config.toml
num_key_value_heads = 6
hidden_act = "tanh_gelu"
norm = "layernorm"
norm_place = "pre"
positions = "learned"
attn_scale = 0.177
parallel_block = false
init_std_up = 0.0221
learning_rate = 0.000547
max_seq_len = 512
dataset = "wikipedia_en"
MLP neurons of a small language model. Each row is named by its layer, matrix (up: input weights) and neuron, and shows model dimensions 0-127. Each number is 128 + 32 x the weight over its row's rms, rounded and kept within 0 to 255. Numbers have three digits each.
After each neuron's rows, "fires on" lists the tokens most often at its 100 highest values on Wikipedia text that the model never trained on. A number after a token or word is its count.

L6.up543:134126156111131133132161131072098108147120123084076153115101138124163163165136132151149162113145121116121122125188144199140126123157179119111141109047120130139068098118170128217169155093125122192111134150116124158155167181113019083124130117084166076085089097078126145142158121155115131091124196152148146116081134122113105134099178111112107098191118104131146095156155141142114136064070
fires on: "\n" 54, "ount" 9, "el" 8, "ver" 4, "l" 4, " |" 4

L8.up490:111149128141219140137198075123143136107127090141120166119113100113107143125194084101095096104142097106144165113171108184072157053086156137106118114115200151184114099142088139186133153123136139135173086113131123094128141116141159131187160121078153113161052121075154127136143166159108156105135189210091123133124103102123145156159128118174076131126121105098128207100115107047166071067124
fires on: "en" 14, "other" 11, "o" 9, "ey" 7, "a" 7, "i" 6

L6.up551:167075116070149093141084072134132163092161166147131160153175159110140094089167099148115172143149120132103126122151133117117115127138065112048108108116098145091165111127115174141112242158103096103100122178106112139098158144142169069104142116082125133142159134143123146153130153167089191090142096165133103129136140128200101125175092131076095095189070129132150127102116165157206099097146
fires on: "r" 17, "ones" 16, "s" 9, "D" 8, "]" 6

L10.up593:088059104138098160192111123124141087146114180145119109156139108125122095092129144096107119110122147126108118057111100134149146105102098152118123150160190171116135149141139169117126226112132115159110122144111124186114178190138122165096192152071106159102136127150088173075163151090139164120076153147110148144175146098114075148071117102128116096074170125120094153097096094055130037142141
fires on: "on" 14, "en" 11, "st" 9, "el" 9, "er" 9

L5.up625:143152126109119084104164158121115149158086109126125160081128188122139141099140138173160060128142124149116084158105083122157113043112156152113099163124157170121155101117086062217096219113120067147123085160099119122166129176097099099081131092088124110104120151097140177152113156159134162138102156109123131085071084101161126183143128144145070133159100155118102112199101127100116074114153
fires on: "ly" 13, "ately" 12, "ens" 10, "r" 9, "c" 7, "ond" 5

L9.up694:154099158067217118117176128111105093159051101087148180093182139162130104113123126154129107138057118115161131099144124140109141159070148118114088131145194098114159157097114166202078132154116077138120123136104123187072167160104089085182116086074133171156118156118143155184135098120142132138140087136140123118129106138179171190100098077146124166147161112125131114105099124092118073159108
fires on: "." 15, "I" 12, "M" 10, "A" 9, "K" 9

L15.up606:093086137151135086178084104149127129161123109154165119105082165126149145083129174105146117094109076178102110131087099174149185140146122164057083163147170166129121108086136069188099208143076112088133098126176187138098139111105108159129103135139034099106141137081107160110168153082181119114171085107046171114112103146154096164127114152152095173155147118139102124184201137119137083136095
fires on: "l" 24, "c" 11, "b" 9, "r" 8

L6.up426:183108131065165088114119055145112118142082158077151171117154175193141118119110108119132203099097149163091118130138084173112155088061101186084179186141136144101123099058069127124110089144094123069137116165170176127110127128139117166175145079146115116181146132161154155145098124144117138114122121150118110123127090129146114110134136156134063092014087045145216143123138067135163129157179
fires on: "alth" 24, "if" 12, "ers" 11, "er" 8, "ature" 6

L9.up258:131108103093126153140095162096162085097148134094138100102120141128127104103087117100155100108142071126077132117135094141136214140142097153074133112138133143112135127122094121090102204136108129175128121182123195136138082052148141107062133179131098099102178126073115113157124164131117119156133103122105121085111173132101139108157098105162091084178185130165151143083108115142172185103130
fires on: "." 68, "v" 11, "," 10, "he" 4

L9.up629:102119151120163135187106145161132117125058112139082180106141163125153092121090149051145145166136138110146138126140119107111143109133043154135145139105139213169183069089132112129093146092142045147125144189132050179187107108123134150094115134131131092134144141123140092151149161135121159099140071138120110096097159118145184177111129097109156096094204145127101127065131202099115104113121
fires on: "," 49, ")," 12, ".," 7, "ad" 4, "h" 4

L10.up524:071064118158127166124127154111168157155142184138115131093181114108093130181119135123113126122115162138182119104145136088095166104109144123136128116122141169142119172112112139113092174030110132169108138153096138160165201153179113134173157183105114167095183101080136146109067137145065112147137126134133125090095115146129137184053150095112135143125119177082124108109110109057137074055126
fires on: "er" 17, " her" 11, "y" 8, "st" 6, " his" 5, " him" 4

L4.up740:196055154086117148081158086132171035153036093083121119147125162148117135120186117125110170080097117167134125127144062220066085113138048107140165099133178159172158133139172131136114125168150127105106131114137100069150071147171153105181095135160167090139135131122067133157138095143172160113141137132139170131171122148140092151146154081133129090106132169119145055095157129162157124121112
fires on: " of" 39, " (" 11, "aw" 10, "il" 4, "ew" 4

L5.up110:078129103130119077125128160148105130132114097111182147076125139127060110150157100145168112105095097100099083143154108152155135108124173144119077097135143141104163136112185152153129095130127094094139128155093123096126151081178128076153084138083141146148106117068170112149121132160146164111141114139117116129097132153174145185178205126091140126199186071096095153119122077072087102084135
fires on: "ing" 24, "-" 11, "s" 10, "ained" 6

L8.up97:085138153122145111178136145150093153171098126142123112116132140134122081158117177131148120168123124111089154159151106160112150113153059144043168147113157098202155114103161133121131131206157093131145123134193159129164130088059175142111165077130130074089163133146113147212164157147141114127168092171141145100049198146144122133049115102166121097137133091099096147101126125092200057102075
fires on: "," 94, ")," 5

L10.up482:167135120049104109149102130120017141107142141124163174095144157176141076134044130093084128164110137134107090040194054147130156143145116146152137174129154131183113144152125122129170113087101088128166104166143101171158142124145140089112170133129133149117128127153083192136114108149135108136120149129175171112160133122102147105176170114161144107137137101088154112136165135092123153097122
fires on: "ing" 23, " Con" 17, "er" 9, "ch" 6, " Ar" 5, "ic" 5

L5.up206:138121143093165136080041048087131182152174119151141168176087175162115127198154163102154107142115139147088091117150067190132171173133078116087127139115075156131093092162080135078139184106184128079121159153111101158044122093133108121164151078174112124111131126168090162139190114162136073102093084170114120103145083100141119129151160108145095106127102101159131097128110123120194164151117
fires on: ":" 40, "ill" 12, "°" 6, "en" 5, "ol" 4, " album" 4

L5.up448:149140148134135173112144147116130142131038129109111121084160129181136170089062150101152172100080094150103110130148051154135137092111068161074157157143107141092135153146140112080105154146158155144087105133146135164133184175165084123136164191097110090159089119152143117086129105162179086154107143099137115099077165102180117167115208102125113159131143162144097151231086095157190155140048
fires on: "ing" 26, "ent" 19, "osition" 6, "ement" 5, "ps" 5

L5.up104:100169010178146133124172141062071135100146091118155117103141114144156084124133096114069047087097071116118115140152135094194174135137138136150096138118140159126092080121145187160128122119061106155119144134103153170180173157121201134118123129136093125084103144087121096159111228166086131117104080124115151143097071150151111134126159147148090099124143168130060107181110109140148119101104
fires on: "ac" 13, "ch" 13, "cl" 12, "fl" 10, " which" 9

L12.up133:183143122125130108121146116131069184171127092080114142099144114120099127105136066122106152177131132165141137111133124171114167108065135147078142150128179127156165089091078171160120139139162154145101120136118103126182149097083117158103162151124150115073074147080139073123167141144160090096087166084127182160063105142092073149104094108117089103104108107093129174166147109082142123047152
fires on: "i" 48, " e" 38, " E" 4

L9.up204:167094178149120109138153137085127192174186158173106104086134103081127123111098140137120104134098060143122126121161060155072116141100101164129137204095124125174105124138145168132161096168152115134137092129079147093134145148105122132177146167098131180025154130061103158103144191114101108077143121141108161103149153115147148091066133148117154107124118124104125134200118125104094066103143
fires on: "i" 12, "ement" 9, "ent" 8, "ess" 8, "y" 7, "ister" 6

L5.up19:093143142119142140093142152186154213174075128083154142168156177073105115117067143174091141154161099141112077128097082138173137120080163148061154112171090109184060123101138100078101104094126096104177142091163145131092163152108118071133144145166152110137162060145100127169161112124121110115091034192116143106114130119134068188152133111113133132092150166133143126102107081170159187133126
fires on: "ol" 43, " Port" 11, " Pol" 8, "ional" 6, "u" 5, "ort" 4

L11.up548:142118110157125142166114154112100153130147096063159116111147146081133092090180111145109145107100088135031169132172094172100169125131149124157089196166090168186134113161073110132091084156145146098182131165150108166142154048150106134131172140147134155033137094072138139152181163140088120056094135111141142126085150114122117163152163071140153098089098111103162088161078108040131103065088
fires on: "i" 21, " B" 16, "ian" 12, "y" 5, "ell" 4

L14.up141:061141190135109116142122132136085123133107105112181108076127093098095132081129133165189138162089094118090091177179143149129111118113112141143141113143086126139153102133154178143076153145168126120086124116140171173157123176213176152184116154068100121110106086177105147138137111172107146115056098094114156118102123113135084109146111149145094127123173195135087144072142112093106069117156
fires on: " an" 63, " An" 7, " gen" 4, " Th" 4, "n" 4, " It" 4

L9.up395:100111184062137164104138126105158130139178067117114203109162187130184158125114106070146103120130075131104135124093101163093191129094079116127119091156172145144159083163122089129097175114118136185132073144119134135148105065109085091138175203106115136081150128126128157127121097146206098144099120080114089122138123105130131143119155084118134105197123178138088144197090092138143137101127
fires on: "." 86

L11.up340:150093116105149144148159105097104121204148119066103181065148134127111149118164192124139135125129083122057064085157139161155163107085055152150136151132121024156169114160125125162121165114155120114109127114140103087169120088079161173073153139156130144102119136080129118169117112118164121101060070165138124081119168124166129131105098124150100128105135051083162126175182092110131123079157
fires on: "\n" 55, " |" 32, " near" 8

L10.up515:158146204134098103104135070082087133129177167106164117148080130132125092146139171166151076207097094125160139125140116155089165152136094130146157105182176171119207108082155170160120146171221110133094142111132102156194103152156112120161155080086117142109100122164105165147167115170154131114095104190105048112116116150159095141125195119119097152110123183090104164109197156064119150075107
fires on: " An" 27, " Par" 13, "n" 12, " Bar" 10, " an" 9, "an" 6

L12.up238:123083138157168066159105118146098206137057152144092174112155166142143138149154172098191084085048052192115184121142168099107141094134132113100124154108104132122144116146166172133142142078153162150080127110142097174136156098141137158101189144109102123036131096129122152102168051128148155055144140148106157126128119145151127149153118152109165143145086086180149140117109128152113140160132
fires on: " w" 49, " v" 6, " record" 5, " s" 4

L11.up721:153053084136157143109203118063075085096071150132081172131187117180140137090169128129138117136121127159135120138140072161126135111117130070139107127172186141127160110112140119153140081105133120097088137150171121158133138108111119084194111082096126109093128174104074148149147119107131156120134093145151123170071135109151147159073063143074117091157165096083132096156200167059195093089075
fires on: "E" 16, "I" 15, " II" 8, "A" 8, "\"" 6

L10.up589:132099139112090081135101153042158165136117142116135163128168131079130108134125179056183069115107117140106093103130137157140169089149098131128170133123169123139124075067139154095110139151190075116132103130114131086136131134075081150141127073138140072127114148088088219096160190140179099157109109106058110117114139115148116123113156140064121138140152094147140150192150133133161112141173
fires on: "t" 32, "k" 14, "w" 11, "sh" 7, "b" 6, "c" 5

L6.up200:054124133157118171134178121147085111110111186116136079100152141121079098103143105150141173150085161121081135153144169132103149074118148167086128091070081171139105150122067101171094083135154109066141094173178081071146086094151165076157064141157100150173144116181204117131132101161154095055123142142109148077104147156136084141142109116126169141139162115113087117150149171115142154108113
fires on: "alth" 23, "old" 15, "ime" 6, "ep" 6, "ength" 5

L11.up660:144074156072142115108146115104063176150135088110132106083150136078079089156134158166148126144089142157094179131157092111095114170164072158117190151128182136132111116077112103176137095103212176141122169166111110152139117111101155145090163130146133133149146081091109130194120098170100106100103153143071156114051162136124130122167049126130127103126099117127114125134153141122128068144143
fires on: " of" 32, "-" 16, " al" 14, "'s" 12, " the" 7, " as" 4

L10.up671:137109175135148165086135207129111120129098096113106165113141171140163115127184142124165115146112123145134118104141131108160120096143124113147114101085118157133138098053149099123048115088149166163124133145106075159128174105163108064158174128096075123101091148162175098177180092173199100072131152149087204101122102143151151115136130030059140088195171163126113146197121107142168121127143
fires on: "." 70, "art" 8, " 4" 4

L4.up371:132058120149156099123155114087074143146074121145115175108137126110090107132150132101150070121088122103113095143142086106206098138126121147108144127166167029137135098142134103046132098136146101115104141141084148110053188149106115108173182111055094175153165123082164132137115135132139170171152090101129078135126163142134112117133190144110113088133104142120157128100126185160190144159089
fires on: "===" 14, " of" 12, "us" 12, "-" 9, "il" 8

L8.up77:114106146107127151127182125043102172121121041103135128132127104128089142124125104099117123150115126211138149117115050125120166070167058140150158141151123093105147139118148163208154158104122168208096114127139112145104149133075118160156096120116137073097163189144175123146128119160141090113130166128128070105153100085188145120035151077165115128121166137096141094132133056078147104131074
fires on: "ay" 34, " on" 13, " place" 11, "us" 8, "ate" 8, "ent" 5

L9.up641:108083143135173103162105072137128186189153123109128169105116120142104142123115134119156129127063178154118073161165154138066184114145113202108124181155087087154158081135138142075160152103150111160156079114100139107200149144127142122096057139146093098134117122064136136111091089125154157107099171109121161086147143115167072116156094131118143146191145133105090221098133103052104116151159
fires on: "\n" 70, "ing" 9, "s" 8, "ed" 6, "elf" 4

L5.up465:147123166179117142046129137130112129081097153109124166090111170110123086172160154102131151136077071121122126090140149129092130111070121150130142090106179149142147142145151135115070076138142128124109143139128121184208116116179095102120122137102122132124139085175171106139161120182154084129095109151137148122061098096161116161173168118141073102156091122115062066149106058062157179067137
fires on: ";" 27, " |" 23, "2" 8, "3" 6, " 2" 6, "1" 5

L3.up440:107082093160164105070099113111110061088084161146136067079133185179127115069124105095096085170104070116087152142168103079155119179152102126098187174156156184103128185118169137170153105147087093130138104119160090144184063145143134163164121116149111159126127165175112125157163200133100081109202149170125115115115124091191151077202161162114162097143137109163160077137134093135062134129111
fires on: "s" 42, "-" 15, "n" 4, "ra" 4, "ic" 4

L12.up562:106087135068062104147121063080175110125133133110172157114151180147124161143129149062111031138150175144103101130108140199090140130154108138117130130116139096121123081099134144172109173133117107130092117109160124144125162073124106142105137093148128097105102109151153183151168168120116131114073066139064127118134083115097133142130119141194080067096110069108098084153158070122135124133104
fires on: "l" 14, " March" 11, "c" 10, " August" 8, " June" 7, " February" 6

L6.up747:121173110131115112151189177136089128151104141089123127103115163168100128100196115103185194122116115198099147162096076129124091149110145166147159124090107088132091130163157096129122113147131092098055119086114078119165092118121168117180073163093160134064120140154104137174111155161135157133191096150097128089087079153131149172141205045129108130164163085119113138083132086159144107078135
fires on: ":" 20, "-" 15, "ak" 12, ";" 11, "," 9, "or" 6

L12.up468:090138179092122098131105085083142173110078106115094177055096153158126105111161113106182104095032125120111120175154152154136168150132121131141072135114171111116132140110129116118089132137131134138104160143104088082118139085111179155126137143135138107190147090064116122104161118228166115122136103143159177105053109129127050108115138166183083067116107109157106203178124064095156144136081
fires on: " to" 31, " /" 11, "ately" 7, " of" 6, ")" 5

L4.up78:143127150094148185145164111165140107204100113161166096147091122151109140120113081121140098129128178088104081135157042174142098183171120120095117173152120120088055135127070104112167101158178166108188091139148151132172118112113139112184099157143131205172133103129122201142125198132114098106109120094118083127119102146098139106169076107139136104134085101132116089104103135172080137114023
fires on: "ag" 30, "p" 18, "echn" 11, "an" 6, " Min" 4

L6.up527:092194110149145148116128131119115122147134096101151055132146152166091120093090193102121081116159065142113116102106083085103132156156137079141216143068160116074110135079180147175096061159075092149177161123148125099182107114093070144172178121160138161189112124201138133160097161149113156149111053119131107131172167151177133180154134126124069151119145119139147121150137143142097137056124
fires on: "-" 43, "t" 10, " and" 10, "n" 7, " &" 4

L3.up506:125159122133105147090142150178075183149105166082151095118135115127067124110069133167106146113099176102125114124101150149142096114135123142093149118038124115166125103094114111121194154083192079125122086110183091133098122146153128074165116145110146182140153113148175107161117118141160103138116067127131163147148140169029143135131120146060185137206101145118103152064113110143162141126082
fires on: "ol" 21, "act" 19, " Pol" 5, "it" 5

L14.up319:136129122101122120148200114064142189170144163119133130032166216100147154159109160124127085126176112145048122148144105124101065111057148110105129122101124101122167132110143120133100149144122132140129102167131043128178162078108112134091058081116131175173139113149148161167144064123156138186072112136114098142126091133106177154145138156156124102150083130145137094185187141153125124108115
fires on: "t" 26, "ort" 23, "itt" 10, "p" 4, "ess" 4

L9.up495:120073104167148124136111118168096144135121163104138147171119144121132140105162092157134094145143120059112137128154133132144139095073137154128042136145135179115130143103105207209132135096163109144196136201113051098112129109152137054144111186120116149102118129134107127152102152108101142118086154055087164095084118185190139212095156125148135113154100085079129106138123154124159133077107
fires on: "." 24, " trans" 16, "ast" 8, "s" 5, "ing" 4

L3.up552:122063207151122128076097060099137092071138147121113152106162152173156107067151126089139155128093091186092084129082178145132233109084108172092171135112156142099174123121118141118057087189159137174107144128080164167183153083133113105108143130100110123130117139116150116117155107173132176115163075144145173095128074088182149131171147142170090088158138103122110061183156131161176129088133
fires on: ";" 24, " |" 20, "." 11, " 6" 4

L6.up533:140177171114121121179140127148063155161127166159024108134202170130121076151092111076153121127135144156122090094176075151115132089128108184155136152065120118136161049168191150137096120103128135114127143095141117106109112085199084060109081162123110073077109143129106197150169132166148160104138140164142114117135110092140149130126139117103090124114158122159141112140156118163153123014112
fires on: ";" 41, "\n" 17, "á" 12, "," 9, "\n " 5, " Z" 4

L11.up744:142069115126071080121081161095122138156139141112148137121176095122194147140115086089080110159125113157187112106155106149132184111088124172118180098179101111129127150112160121111137160127138089101161123141120107092126181124094092155170108095102125118052120087131062188129126179145139151115117116194168146139234113115123147105042131140139121070181123151146134097114097079093138135120138
fires on: "ist" 43, "er" 7, "ul" 6, "ant" 5, "m" 4, "ect" 4

L10.up229:195125151100130129138105143162111110133083043103086138086151118131128179097163107138150196149146151105091101093103126174177157083123077192153089126059136155066174097126168157174103174088143060079074133135107139115093144127124143136114138153152120141141150114121185164134114101148100158131116166131144118099111104150161131177194117087183123142119105024111100115171128090059101106138151
fires on: "\n" 38, "s" 8, "t" 6, " |" 5, "h" 4, "ab" 4

L4.up287:033125132104146105148104083159106158166090157138148118146181116129058129136017166178134112133103136105106099135121094122125174142075121141162137106158179088152144084083116092053108071105157137134079116137158122126116206164145095107147201067105103128156195093151154122145159096145087214147138060142116129110120114114192144164110146093166114105094126139134119121140172081146166094154134
fires on: "-" 27, ":" 11, "==" 11, " of" 6, " de" 5

L13.up292:116153137162159106130119138079134132162084143129091152075162141183157111059146187126089091125153088151128120134125096128141108102155093165047146154180169096119135085075115107165127116155134100141111109132068117118203096117086152214073161150140148078151173106166111152195120154209148168102123156195130140097077166143179137152097176129134134051106141151172093166126144154074143143054137
fires on: "n" 16, " early" 10, "ent" 8, "er" 6, "al" 6, "ed" 6

L10.up73:135086124129120128131096134128090203143138114145094090133162142116104158059166119082157060135133077082099090117109097096126141090060094158128122132198174142097148113120136140130117142122164112117144139086150123069077163113139095107115171213126176134115104149082102151164129154117103148114149167109131138109050151184165129116133121150080161122178142136164118102174129085104124137103137
fires on: "ing" 38, "a" 22, "i" 20, "ation" 5, "s" 5, "ural" 4

L10.up286:160107150144107099152108097149117159195127163095117168116103119123159118131137128093205111127003109145130110187146140154068150117122094131104150109191073109134121166142151157084200161111132149125088112131109116127150122133138157096124138128102101128124166151053142087102118070141119124075174154158100102073101115105086154144087136158121196115169067066141130179078050136158178126144136
fires on: "ed" 38, "ized" 7, "ired" 5, " based" 5, "ing" 5

L5.up158:108066158130146153054092123129131134110173127145127151136138126071167120133142156111127089156091109136123092157063119196147142130058136176178126090093167192119169105120127158139086092157124134115115148099138144111153182090156139046073147115120155129154137116106153149095140117163169114133134108134112109137096080093135113162188120094134128107130167167118058049140148107167139032056087
fires on: " |" 40, "%" 7, "°" 5, "3" 4

L4.up731:219126151125135113111107121101127138100111143106117140147153192127176136083100181096129089104068095118121099171131168137108196133148037102144125114104129107065112101155157154110135108193101125107121123138109133170099155149103137069143117146096099151070175139140041155171186129144150181159134168129120137086136189080138166082119177141073158134177150093118125090165142116135140081079080
fires on: " of" 24, "," 10, " for" 9, "\n " 8, " Re" 6, " election" 5

L11.up468:121158162102136158188156130142137186114123082082098145173182082119137171087158185128187123158168140134068122147221128147094162109108079160143133147133174112138139134122129127159155145094097108207102051098075067152102110161155146179149126122135122132071104128096158140154142087131133134111108097154101176129104109072105148129046094104138126126127115104157193143091124137114117138087143
fires on: " bl" 22, " gr" 14, " dr" 8, " Gr" 8, " Gl" 7, " ro" 6

L9.up257:137182196113158125177110103106154126130125161083132124133141132115167095152128138167165103131140101146077060128121104136136146150109089130138104141059130149070134125071149152187123154119128138166106132144100093156103141160145157149177099100139174140101149047085160107125103160155112121088107061198117145146041106114169156164114115110078133162097165067162182123089108150127130096079167
fires on: "t" 31, " gr" 26, " att" 15, " Gr" 8, " at" 6, " int" 5

L6.up521:140087164169114136162074130026098127139067111088111100130090134100118137173129137084119123149127159128120217069122123157123110151118111101128128132111111088127118134105154161111140097122201128152138115155085067175093182182072101034159154156089101167132091139104100106181151145138165145122138164153138146135176156161107088193103133107072137053154109124148134077116104112098159107121075
fires on: "ter" 16, "l" 16, "ro" 9, "per" 7, "pt" 6, "el" 5

L13.up15:142086148103107100119112136162088165133081103103151107150155182176093137179116161142120160134130125193086117139133128143097131122096116197110109148128156145150126104136028160154134122152171095129098109108080065104146173087181112161113136150104103120126092103107151110077176082177155122139089076141129111129067188156115078163158137119136123105165091127085118192166155136163122136112108
fires on: " e" 24, "O" 18, " O" 18, "E" 10, " sy" 6

L6.up332:137115147095083114115137161120110146119079062128144110117119133133151133105146138132126162114069103173117153085116111140090150117126115184060162158115138096093130149161110183133187085146108175121084123130162140141112086099072088178132074129134075118139073145157134132200127087131125137093143129159085121101117111173111129127122108133174157119104081121147141175088107068159161133172174
fires on: "ar" 58, "l" 4, "if" 4, "er" 4

L14.up514:147163084103170108129103124168130139099113100093137145124105113131153112089161080074123161155119101240145099133140103167123145071111104167161132099107174099159176159094099139191197176130184124116090121115191117103110148127161143102115093111092104112147078143072091173125083132183192110098127122112098149098097178145114089155063133139174107047163119128125176140155118104081162161081146
fires on: " E" 14, ".." 11, "w" 10, "ay" 9, "y" 7, "." 7

L4.up442:113121182146145129144133078114129112173132138079126142098165168196117092123130114058106114151164057146117036168164130156127131112176172205111208202165116106106143125133139189130142112068127132157104112160099121162179102139092131172085112104117151099102128131160154170133147163145084195081141162152134131124107109118129151157122130137136132126128087140125118085179150126123102113102160
fires on: "ed" 31, " N" 27, "ing" 10, ":" 4, "n" 4

L12.up80:153152147093109079145157115156049142210106121124150123141150128138149134131119109116161123140111118101118129131160087152098138147124149191140125112084138103126106102122168212176150156129129133083030113136118106143108102118173152052153123122105143127111167126107172191140169133115099161143167093111081096127124148130081122116138172122155122031188138083139165124085131137143170095126123
fires on: "," 33, ":" 27, "." 15, " (" 5, " \"" 5, ")." 4

L12.up557:119138120117161099091112136129093134094135095136137123069173108145120105149117150120145129112126094097108125185170049131137149146155133185108099106123132089134114094123054099138094128091205169127081167140089128168077171139097191142135148154155100171131152108160181158128086069129140102110104122164110177160093167069163165064122151089134109101108151138085159134151162129086147134097125
fires on: " al" 32, "an" 8, "is" 6, "-" 5, "ik" 4

L5.up696:134142150143134144071091143075081101119069116102116126097101151167099117112176175114179133158147107153127118088134185160158178145085160123194137123073181129125145131126171094085123044149171115124111132094122082121183193104119140093131126131125156094093098088121147122135160112183171161178080087160113168101124084122120091132134128120128111067161094094121095135194158055110118153065090
fires on: " |" 62, ";" 6, " 3" 4

L6.up17:125108131171143095141076084111095095142090178120075153175121140144101074144079146141129181200186190153099135125159123117112106094172043179128134122096160144059141112148124140131095097153152108093141138181154079087184214138127156090118185100093110184115139141156149146122156155120114178100126118163084124113121155154159130139109180097095111079141153108082101163129153136131123110145153
fires on: " Jo" 17, " re" 13, "ly" 11, "e" 8, "uthor" 5, " Paul" 5

L11.up658:175131155069106129108116114098109108188116101123152103141128112162087131105114087175125146167101177156156084100109127139151135138102097140110089163174128147111179150128132092161120182125183115151145098092136146137114104159131092116135092149128080077140152085195069165106164115155102068126095138119084115086038141123121150149141141121087131130150123145111098143118233152121093169059090
fires on: " an" 59, " An" 18, "yn" 8, " Pol" 4, "n" 4

L4.up736:112170158186131096164137144185130147136107129058127068123172200189082099155150139122127153119148102221090058131188118132111205139169061153085193180081119105063132125149154115106100096188094131151121124141114117164144100148171144139131139129138145161065098147136073137129178125166132135156166121141122161105116144046098097136099157104106084086128101081135114107144157162164084084108098
fires on: "," 99

L11.up306:166104074106182139159199133125162101090151076149146103120103205110098122107133130122100120121110114156120125121145089144074159108146051131090135161172174111103151145147132118158148156084114159095164115155139093137129152068140076071118146142138092116085173151165156098076128111144171058073084142081109085108106166114164151173135120069175162073138160109112124075138124090159167167142097
fires on: "." 74, "," 12, "rans" 9

L3.up767:114170141132172083094138081204123067145100192107144094104167180137138104119094131126128136103120139149119128163106173114146077120076086156095122105170182136150191135117150136096093197157182070092105146189120107113224126074148124134073141092105115135164123105094159129150140040147187094156120095091130132092082124077128163147172164177122145127150134088097121153144123094152133203133099
fires on: "p" 33, "ess" 11, " last" 8, " a" 7

L3.up748:128142116088141095110146125100170147092112125159180116119122121101116071129121109170155131132095112074105059129126106085112108107116141129163181128205164121137106167113129148111132135131070109113152154101175140056173107131149111084095135150105116125160175120094106018170143161136142134125110136121003189128179090134109130142098136121117091115109117116135122109141090136091166119168165
fires on: " ===" 23, "iv" 16, "ents" 9, "===" 6, "ual" 5, "ent" 4

L11.up269:136086061088134068111065085141114125163147175116167193149174159201110101143051136149093119130130111145154094099132155134096147077158090170167180162157133153086139093145111110111121095126148094097161141196118149072137090116187078083171099127108117136128185102140132149124121140133142146108152110142094172122086158182173099095146164107150083090183102091130094148141142073170141108114090
fires on: "ing" 13, "ure" 9, " be" 9, "one" 7, " Jo" 7, "e" 6

L9.up265:123175160075183086175099063077118138116103099115124133109155086149156109116131093134154170149138081100071192131182095194138141119123116184072198129126133120068140091164076149170104182087159094168110150177152100111153107189127146136127101158151112101107140058152111180115093121138146102128138101154106084074114082108142133121159197140153099142147176096094152153094178144113111177112118
fires on: "h" 21, " rem" 18, " sh" 7, " would" 6, "k" 4

L9.up138:108130168115173081123144166119141162132148111125109222124215162137097097123208174086174149118102136090138103137140117115064177069091106108175131121167131091165090113142138113170175150111109136132109132129115142159115161127155098133163111144151108158114130116152063094116106157142127144175116107108134180098083101095143115198109178123155108158159176124057148189134143121095123115133088
fires on: " album" 25, " show" 18, " record" 8, "form" 7, " land" 5, "ory" 5

L6.up500:128126163137145083101128133110066087128134149105115117130156123127132101125123158113150129193091136130099117125164149105163153116139117117143128087030153117071111123167150095173114134174061109161136098154132106156152151185115143047159102091157118108162086113129124118146121185161168100127118154186089148105117152069082117117117165172149107099094101114146133169143102156150084086111056
fires on: "," 53, " and" 19, " including" 4, ":" 4

L8.up252:146114157118125125202152101067138105140121137105150119092080144165123177107094151111159162102125121130122156152131100155122147090122090167184120111138147102170116116108180161152079146138117148144143115194099132101157145050066076130113117122111131055055138189107159179082137084148129145112144194116116157069131070095130185145151137139136128094152193124111121142176134132078163111110110
fires on: "ent" 25, "ary" 13, "it" 9, "l" 7, "ep" 5, "ate" 5

L12.up623:140142211090140114109145076161104109201110083148091136164099128132159118096071168143127126119097097156019115108169100161160105108115118178140120156107098078091181124082143150133125105192192098169133151134142139159163122065119147138138111090136075038131156155118094146182133116173149137079127128117129128076105132108137153131127168102145140172176127111183124187160100093112122105104149
fires on: " as" 23, "as" 16, "," 13, " and" 10, " or" 9

L10.up558:160187155157110075119137082075115125100154103125182193080131115135087075129120153148146202136132143112147147124124068119108153134122053134126142105124117153104092118161139145089126167113136195120082172112125168152057110111162140127141097082100131137110166064122139166152190166189119123111133144167134078125161142065186161090114138137155093143132128122167134134114097110106145163126088
fires on: ":" 13, " ch" 11, " gu" 8, "en" 7, " t" 6, " G" 6

L3.up350:105046154100118078086086139100040160163120207122124150051203132101206157155136156108171072152094114161116111108195149096086144148144107146082103159100130085112167072152174076106095099116082160101105124094137156131105134123130121145178131126131111145128119136110118143134152151139087128114209169158132175127141125129158136119167094110128119137129105099127132185077174120143122143118150
fires on: " w" 19, " s" 15, " A" 14, " the" 9, " a" 5, "20" 5

L3.up589:145110142125109165135164078183110103144101124143129195100175101153121091091127118088101137094071137176119100093094109130173155097150117123089172131170102100116159115115156092136104062108200066149148126121135157169112173145152181137134124121120105154162174116108195104126157079148147186144150052115128134117140147092181156116109120131169012132165127160142140123123088000146122166120143
fires on: " n" 19, "ask" 15, "ig" 10, " no" 6, "A" 6